config.toml
n_layer = 9
d_model = 640
n_head = 10
n_kv_head = 5
head_dim = 64
d_mlp = 2560
vocab_size = 50257
activation = "relu"
norm = "layernorm"
norm_place = "pre"
norm_eps = 1e-05
positions = "learned+rope"
rope_base = 10000.0
rope_fraction = 1.0
qk_norm = false
attn_scale = 0.125
bias = "all"
tie_embeddings = true
parallel_block = false
init = "normal"
init_std_qkv = 0.016
init_std_o = 0.00376
init_std_up = 0.016
init_std_down = 0.00376
optimizer = "muon"
lr = 0.00663
lr_mult_down = 1.5
beta1 = 0.95
lr_head = 0.00562
grad_clip = 1.0
warmup_steps = 200
schedule = "cos"
final_lr_fraction = 0.1
batch_tokens = 131072
seq_len = 1024
doc_mask = true
train_tokens = 1690000000
steps = 12894
dataset = "wikipedia_en"
MLP neurons of a small language model. Each row is named by its layer, matrix (up: input weights) and neuron, and shows model dimensions 384-447. Each number is 128 + 24 x the weight over its row's rms, rounded and kept within 0 to 255.
Before each neuron's rows, "fires on" lists the tokens most often at its 100 highest values on Wikipedia text that the model never trained on. A number after a token or word is its count.

fires on: "′" 41, "°" 27, ":" 4
L3.up1150 [105 114 171  92 149 156 130 125 127 132 101 168 109 143 123  84  91 184 162 128 117 131 145 118 108 163 160 139 130 125 116 101 163 150 130 172  97 107 163 172 103 136  95  95 123 100 130 100 118 115 135 135 118 107 136  98 143 168 143 134 158 129 153 135]

fires on: " for" 17, "_{j" 16, " j" 15, " more" 5, "j" 5
L3.up2106 [164 105  83 109 155 119 145 117 149 127 156 112  85 128 138 148  79 157 131 158 139 148 138 107 172 145 112 131 121 108 115 111 177  72  99 181  87 136 110 151 100  76 111 160 172 160 155 127 114 131 103 155 121 123 106 145 132 131 130 128 176 115 164 107]

fires on: " in" 22, " for" 16, " as" 13, ", in" 5, "=" 5, " de" 4
L3.up1966 [114 120  91 129 146 159 107 139 132 118  76 116 115 167 140  93 121 139 135 129 125 116 126 148 136 142 147 125  87 140 118 139 129 135 143 119 156 155 119 121 125 130 139 172 132 145 134 137 137 124 138 130 137 157 116  98 128 140  90 118 112 139  96  96]

fires on: " H" 65, " he" 11
L3.up819 [142 180 131 132 133 125 128 151 149 140 127 133  84  83 113 137 103 135 174 111 184 154 117  85 137 138 116 103 133 167 127 107 138 158 171 166 124 126 150 147 131 116 112 129 123  73 141 147 141 107 160 104 127 118  64 112 139 130 103 172 127 139 113 112]

fires on: "er" 26, " Re" 12, " place" 8, "le" 6, " re" 4, " (re" 4
L3.up1236 [103 162 149 128 135 133 123 104 136 150 152 145 115 118 173 128  92 189 125 148 158 158 150 137 119 149 117 112 174 147 148 116 152 175 150 178 133  99 140 117 151 151 161  80 124 109 112 130 139 130 133 170  99 146 117 133 109  94 164 137 128 171 102 139]

fires on: "." 52
L3.up1681 [122 131 150 119 117 142 135 145  93 136 127 131 126  85 118 137 145 139 112 169 115  97 160 108 116 143 129 113 139 151 115 129 135 155 132 154 128 154  96  81 169 186 129 140 137 142 146  94 134 127 133 164 105 171 123 133 124 141 137 114 111 158 142 124]

fires on: "S" 26, " | S" 11, ", S" 8, ", s" 6, " and S" 6, " and s" 6
L3.up1538 [132 134 133 146 146 134  81 116 139 150 124 168 117 163 134  90 115 119 139 123 127 118 148 162 114 135 196  97 108 158 106  99 143 131  64 140 111 132 117  99 120 183 139 108 125 149  89 123 153 135 122 120 106 156 146 113 151  88 122 154 134  96  93 107]

fires on: "3" 12, "r" 9, "st" 8, "ber" 8, "5" 8, "h" 5
L3.up800 [119 126 147  89 170 118 129 106 125 104 140 127 128 129  97 133  55 141 153 116 139 128 161 117 111 135 101 115 130 109  89 135 111 188 128 128 159 116 126 133 115 137 109 157 136 113 119 137 143  97 134 126  65 137 194 164 135 115 151 142 120 118 119 153]